Weights of a small transformer language model.
Size: 9 layers, 6 heads of 32.
Architecture: LayerNorm before each block, rotary positions, biases, untied embeddings, attention and MLP in parallel.
Training: a variant of Adam for these matrices, 262M tokens.
MLP neurons of a small language model. Each row is named by its layer, matrix (up: input weights) and neuron, and shows model dimensions 0-191. Each number is 128 + 32 x the weight over its row's rms, rounded and kept within 0 to 255. Numbers have three digits each.
Before each neuron's rows, "fires after" lists the tokens most often just before its 100 highest values on Wikipedia text that the model never trained on. A number after a token or word is its count.

fires after: "th" 25, "y" 19, "s" 13, "." 7, "k" 5, "z" 4
L3.up417:125083142170109127110135131095141150089127156106151071154248171126061206149158128132106127149151069081145155140221196043099161136157123133087133141168100137203128125135116127165101170161113172154124076129138082140133138165167111087075058110168130098126127118125174132143142110112151134077108122174094097099128103165121089133099152159109094123155099083168176102104135117099152170145151143103078142095115098121128118113160194101107129073105101095131111152083172188095109115154135060114140115140154145192129117125120121145119078126045153144144123131129133125135104124131115121156

fires after: "e" 25, " E" 15, "le" 7, "E" 5, "ie" 4
L4.up206:129108134161140073089090133158109128137150144091173141106104142123106173041111140097116192128150220131103151169179175166131136137129164109107059067070142159111114184073125125099110147142141162154088126144222172149121170144092161111057171115121129115146116093118115124173171118037134100085122117149130047104119163118102139161091092124101134178141159068099128132134110119150159102141095130132159142157165144127106170166109198111098151146110123118124101070132075145160163164129099143112099140160141139105138117130178081184177127136107163102107127136082110059090154096125141155124

fires after: "re" 17, "le" 12, "all" 8, "ra" 8, "li" 7, "gue" 7
L3.up548:095167144148133069099146121136155083100152162189153108109079119111120110074117185108075135120112188128025128158170164123150102137135191149109075158147124181132061135102131101107108119123123186110140146135112102134105120080142141112158173092132094119046146164138121151132117107092094099140194157102131092136076183087189087138112163115123157159173078100161098141181049097105144092139112153141108149150097182128136128172138188117136114127147125125149114132092116160148145141097128124110073110149104196143121125199123117140140088108149146195209150149131119087080153170160111122097

fires after: "\n" 57, " =" 13, " politician" 4, ")" 4
L3.up679:149144154158115114069125142113146125107046142194072162071118111083137144119117157105176194111110112099099138112159111162140120140117153140148176153151131135154149118119141140183076112170118103146079074144127133113164124116183126098098117118147101092216151116130190151186056153142073055114107101139099074061168149114131100127118141099087159097095113129140118132136113095098204168163126087138141157143139132068163078091130188099108087144121105099141159173065100091201163178196160103094123115122130090136183114131126122084154133136138178124160133133102099080150141129118093152127

fires after: "le" 23, " in" 10, "e" 10, " " 7, " Le" 6, "li" 6
L3.up434:093202108140148135119144170095137133133117111165143091145120130102135175058119130078100139059159141142057149144152112144158100118160131187129148127154159160147062132046112139085093123238201166146107126124122144172124160095120164115147123157106109137096156097149111131164113156128119089064088145156127136044086115130157093166100085151157132146176143123168106104109138076110103105102115122118098164125135162107134153122094187159148159169111074117192132128090113133106142153114118078118141138132164112097159072118187071104116112133085132182175147121098129117092110141118202202093

fires after: "," 29, ")" 12, "s" 8, "\n" 8, " is" 7, ")," 6
L3.up739:093111117164134115117093145092159144160074146163180135173103147060118102149123107127175091098106102115140126103150141103083114110099140128162129133143132196124132138121120178081138152153150172122096074124060141045121195149154143169094109126182104151190140130077130173162100124146092149125117103218117104104128140142130082114080134112122179114078183105117138097080131094137182216207138088087126178146134121116138099156124121115138106146130088118146132206194103114111161133154174113125134133128117140152170109119193132105146097103130162124145118113066155092159141065112117212088

fires after: "ur" 25, " f" 10, "f" 10, " Re" 10, " B" 7, "ve" 7
L3.up479:108177144202138086121078150157147134113123183146149141100136180142159194123148093107161120106106147094118122151080109142162107097097110095204097140120112146175094179125132164063085118147123101131095156166174093151167156146159172082176127121159135125209091100137181086179048123142110118093113152136151155097101158120086132161116144160145132090141071104088074092145085124098091137143108075127134134155157155175122131186079190094137126159116164131097149097108071120109104165164065124120114127183113148118130135091126125108143098119068189111091195111099140085183148169102122154123

fires after: "w" 23, " de" 19, " B" 13, "f" 9, "B" 7, "ga" 7
L3.up194:136143151138172030076089116132127116142148089136205169089216171126099149129156124094121103084096137154148189145137141142049107178131133103165091145143132144128114138099111147107112107126111131084084115162178114166109167110147103113096080098125020126156120121119129170146129119136119119111145140148133054129137173104125115157072153166093171136075116055169099126132053152121105172192118120131107126196169122183089153128115173094084122158134151136119160136124123159141130150151083134148106078111141127157111104116175076121126165064133119162148150088150071096144191139152145136162

fires after: " co" 22, " C" 11, " f" 9, " U" 8, " Ho" 7
L4.up180:171152110173160101089134150112148102133130164116124177084197137115062137114106120122136142091065157110150125120137146132182139132132158082116131151146131208157115101114170181103101121134124169154076150149118065059149116120109202096105097120081160158151170123172142094186095088171136157122124141091133124143142079151112113161112142167139130124170122109175073099111161113102096161148192067083161135114135115091167125077105122122128084192085154151136052180117099118119145166113138145120127115133133143114150077115158106132142107106060163115164133084105080144110201145173036169088

fires after: "s" 34, "an" 8, "un" 6, "men" 6, "ut" 5, "pen" 5
L4.up217:107151146130116096130131097053089128164143087113144057166082143147136098096168155157128125068126137145132127112120128115128084181109135120161159093130147158161150123122104112196168106173151089142131092131122104135106131189139110129071197163110150074147127159143121088144079119054174054113149106170146087146139105136151076142116145110148124133173132107159147086104069048129134161147130127184100112152133099107080102104113110108121070118144105168147178165134155151125126178077117117158093186167108186141174114166055100116198189109129150125162159122153097208168157089096115113129

fires after: " d" 21, "st" 17, " C" 11, " re" 10, " in" 9, " " 8
L4.up225:134126181137107152080080135130113140179141150197131095127100138032137135127147153111063172102130153137089122143152105163133077113130119112125101182118113151173099095042047176145086133138117128132093125105113056121171116090083188116142135138147099166096172119160133157148159130125146126116096139132116137107100147152111116166130203093188126166140157135113161083104143139128106083155159070115111181195076128084128146068107135119115117128136143108152127154113092138142167156170146115148099129195160137149148057124139121159163182078114142166149192108118152113090178156068123053092

fires after: " co" 25, " C" 17, " f" 7, " Ca" 6, "lo" 5, " U" 5
L4.up264:162135149191140106109160142079136112175054112122100110093140144132065141072102149127101151131102147177089210138113145137124119132129161140152107149119141115119194183149059117093051114157103168146090048141122039116111154116121140121099142124122128124163188140157136123075133129166107169113092143122177109119117145142129174149142129163129159128108132120129173063093117156091107186105180062122117168129094158094153111121144202085064115121099143122172150171074074125072176176114188109122139093126108162109115149138089136142136142083117106106116189147092110159154117164140115190100

fires after: " f" 29, " fa" 9, "ga" 9, " co" 9, "f" 7
L3.up337:087087080136149052124097136099136161128118135145120147108119157157124133138128044128132133142148112133073140129085132106086135189121144133173105146092160161162117170156074117175084101143069118151095097184157138149109154168166158147178131044162133145142130118115141132132096139168095133105114186145100167127174154084129127123151164181118161110103073089115086122166121105115106161147140080206088091182149122181116173094073189111137050148097140163110180090118078118128131145204099108083102094132112178172140144119149118160106161100073111103122153106090088135090155176096125105170

fires after: " be" 21, "s" 20, "y" 15, "ce" 14, "de" 9
L3.up742:091080147191129138110213142115135103151199167186142108160150159090099170092176130159134136088098103122116091164174147107134112162101163116131116083102102116174164139095078130156150115168137161169130107138131036171125071115132154129151102130160106076077161181118171123187137095069139129114140144100070075133150128205142084088143135109110149144116099127133143105153187131171103141126133124122119176056119117123123154148151102112112082155137092106119069162122134130109119134117083112153111117145158133108179032166163116083126138102130184163108144144126041099104108099101098183128

fires after: " the" 28, " In" 14, " The" 14, " an" 13, " " 8
L4.up688:084111170122163183179132125081092088117139139155124092114108172061104138096135164137161145122102194122141102083069113081141130110132141157172135124120126116143140136132091132118115127143169137120182096114133073153107130115118165116131095158141133135145139097136112122178198150106192067107063117203148105124170138182078102171111130120197121152106101143185069089107105088170068134206148148137080134126070133103123120130091115108113115205146161113170097148081138149151125180114143071144140124164155156089126145157137056138227111088084143138091148130130107087134144106131154140069

fires after: "s" 27, "e" 16, "le" 14, " all" 5, " Se" 4, "ev" 4
L3.up730:086180096154133110083120116171167115157151156137112085140152121057094152122103165187125147036104098167127165104142142128163073111182178081115117085144161119146179123092125110114096161135166178161087137123092093085126106107098078130146153127161057136124157117107171154108079076089162083098151122164092063127127160098203098116071091091153134068151127141175133129162101133099151131135112163099103208109147057129113119145157097129151114132145123054182162198147117161112131141114180115169108143117160149154088140175160116078141123117126177137142143135117130093151158148100138135087

fires after: "." 32, "z" 12, "n" 4, " Z" 4
L3.up661:149100156098157066139102144129097147117112053184109070105160139134091148111135161140103170114101089136081141125162135076133126145111125126095162117146098165148143146121153157104174106094122163202158109113051102079136098152132142115063122131155152067145098143218148152107120091075126126116175122115138068064129147113139109139104121144106209074127144117143165120151082075085178186166148147108130127133081115168102129105117108129089165078134069113117147133142100166084086146155142166195166112102156144117143097143157167101158095174141146153210154098158133104175145119100085181168

fires after: "z" 18, "i" 9, "s" 9, "ni" 9, "l" 8, " Z" 7
L4.up651:154162107109190136076150200142127150159125067186178155143120117135088128113098212120130129126084074113116121136145136123144156126118150125137111112086160140117155135135124137153154144123157152117163119174050080080155126138183095073130098159109121066118166065147107167100149121125153087135141090097175030069081137183137147161037139092098138170110110088111134120132097113156159151152099130120126133151133136126131097068141131126157173102090125059149096148129095132106168167122106173180126071131201095195113100141162129123139044115142143151130100111131139139075174151124144127165

fires after: " F" 23, " B" 21, " Bu" 16, " f" 6, "F" 6
L3.up223:122170102183123109127071127132160117149121167181192165131164134144104129103169159113150142107140119092146162072103103130102157112037104092185136093127117121079143129126162150136118123157144119183160140152132125153065102146136196090223119105072105056156091120118095110109110082153105161122099198127129083132129128093096171156107095177178102129124071083156102095129107112095152141157161146137128101109138146172040141104137104116089125096131122109200154141113082114083139192137131116127130104146135092107132175090179104151091094085115132119156207178110134117092142126064162096140

fires after: " f" 30, "ur" 11, "p" 10, " re" 6, "or" 6
L3.up155:128145107134107108157076163098164128171146182174153177049139164174153113142140128117116087123166121146081113130113111096069146132101144177186130134122125114179198085132156095112108089155089096098106080149217146099134152114148162118154135126169129119161116129102169149104114128155130140152090142154072093180117099102125150093041163137170124113104099099113126070104115123116145080176113132119124061134173125179110146166048147089117120110120111051159132139108108149120127139126092140188104118071073102126201171127094127153167134096101166122138130160162154163172205103093104089122

fires after: " C" 25, " ex" 15, "C" 8, "c" 8, " f" 8, "oc" 5
L4.up474:119097114145180153121079135112125109143113172144156139140119112090121093173136110132141147120071104125118163125164101137144158126034217122106139076104189223147161113109098133184136098167139081158125082099126076103162117143111137103088118143120088112171111209066174129082107114148162102107113144144113156140138123167116092154121161168099169196115149091139112122113138127119092165110121069117102186134118129107110195100103146042123049118105110078168112120097087115167196153095126158113109169097185158090157110134097106149152162091076108125138166108111126109125136114092090163118

fires after: " ex" 17, "st" 14, " con" 11, "s" 8, "un" 6, "en" 6
L4.up429:100098113099118090142047139103134124114099121156112150129079114071130154161114156180081106052067095183050107116159074107125159116135150110175094125210111113182171122109113139148140105114120088116132103141149116100154090195105151177125183137152110129154143199168163140122176109167178065180159117162117120121118118118120150171131130113126110116151152154165177122133117093160097117113147138152098132101085031096131128127164094084115125125109104134124157126107095133110145167163188136119051078084152128155129093184174118140195138115135107138148178137138136178168145118065109132074

fires after: "or" 23, " School" 10, "ur" 9, "ctor" 6, " House" 5, "age" 4
L3.up764:087086113138121149161186144088161175080179107164120135069147141126052152124198112187118139131174147139112109099150168137165093165112164153125122078092115166180136141137106177118091122181106123187056113138117151137157109142098140153144149133167073110152115190161144134153107143089138082084148130160155100069140129077088122100176175175107144103074097071094088103130127156152114064078083117113090130100152153107161090136103142066101128154112158112126179108124127146142114124100092117103124122076147168124110188162071096128164127131069199157131131121168079081156123163149110083136

fires after: " f" 38, "ur" 25, "f" 20, "ef" 7, " b" 4
L3.up371:094199148111139119112107114104171094131140186158135175076135133181101145172195112107119101128141164092127127071167135095150082184052192094176058143144108143100122146133135169154148066124123148161093121172131133129153158133186146112117111121207080116139112143111152192104107130141133132120150133137073090078089136085122082113106143148138157132143142099138097121128127148041135125165122197118163105100081158124130121176151106080105070128135136095119101107137128122109137155118062183130130086110137162153144177101137066173135070057089144110158143140085095107120208173141146120124

fires after: " an" 18, " No" 12, " in" 10, " In" 6, " At" 6
L3.up351:088141130156175107136145138093125121137112190133142114122163160123144147121103110173163124152128094088143118076116204123172115113077160131118159153193165090125108109081133131115158118105127131184125095102095073125167084191126148119099108076128057120118136165100136123125177122135179114096046118136181115127158155169047099131128134158157150130072127142157104110078164077149171150112149094138172161061099135103150141106146204148136113202097140164164058136132100145133173137130097129130107102124137090187152101125157066146186155157159135200087141060107122147083097145082119154134

fires after: "\n" 33, ")" 8, "," 7, " where" 7, " served" 6, " =" 5
L3.up636:092140116185149090094101104101161133102102179122119133134149154109144133137143188141149184060118106179126150121149096109143091170079162202156164050134116164119144147101117160125066112177138123102107100149059175095129120127152195118081117124198079145208181126136144136135089123104102096129087114131135116050178136096150118135083133123163141151063117099067111147106112074084127134163178062141149185171078158076125057116119127102098118139089053140189130182144116126115138136134121095180114153136145077135135128146166124163117153131118129121141140149100116134134119137105116162184

fires after: " All" 14, " be" 14, "s" 14, " se" 13, "li" 6, "e" 5
L3.up85:150150104177181135137125113191094150154142154144118105141143149142123147093095128152055127123148081103119127180128080129128173157142132112158126094155134181170143129066070122176037062177113160143091134149140116100070087145140094150097118074131104123080103095103159103140116131044160062127153098146144151092180110164088139149126111174118125093086115120111151151132117099097160146148127119097141167123106035097175146162160094124142126153175126084197119161138151160135116143151126190149079138105125110203119092142125143105141147098105155172176125143082052140080078125106072114141

fires after: " F" 17, "or" 15, "ur" 12, " f" 6
L4.up392:134137103155110130079115173070155125161128196203159221046167073136133122140143088147130135088131176120168146119172201137131135146111156103209156105120124153177160139123101122077086156154095127178099160126177133161152116139064152112085128097112122133169132180091161182094076095123163119037103154122116140128160092124115137130130129137125161130146139115093089085137066109099102132110117086140168063101147148125126170130101148082100089145107140122121102127144095163129172145129124077126103093166144148173157156169121079133153112121093162104124125173106106082104175064160100164171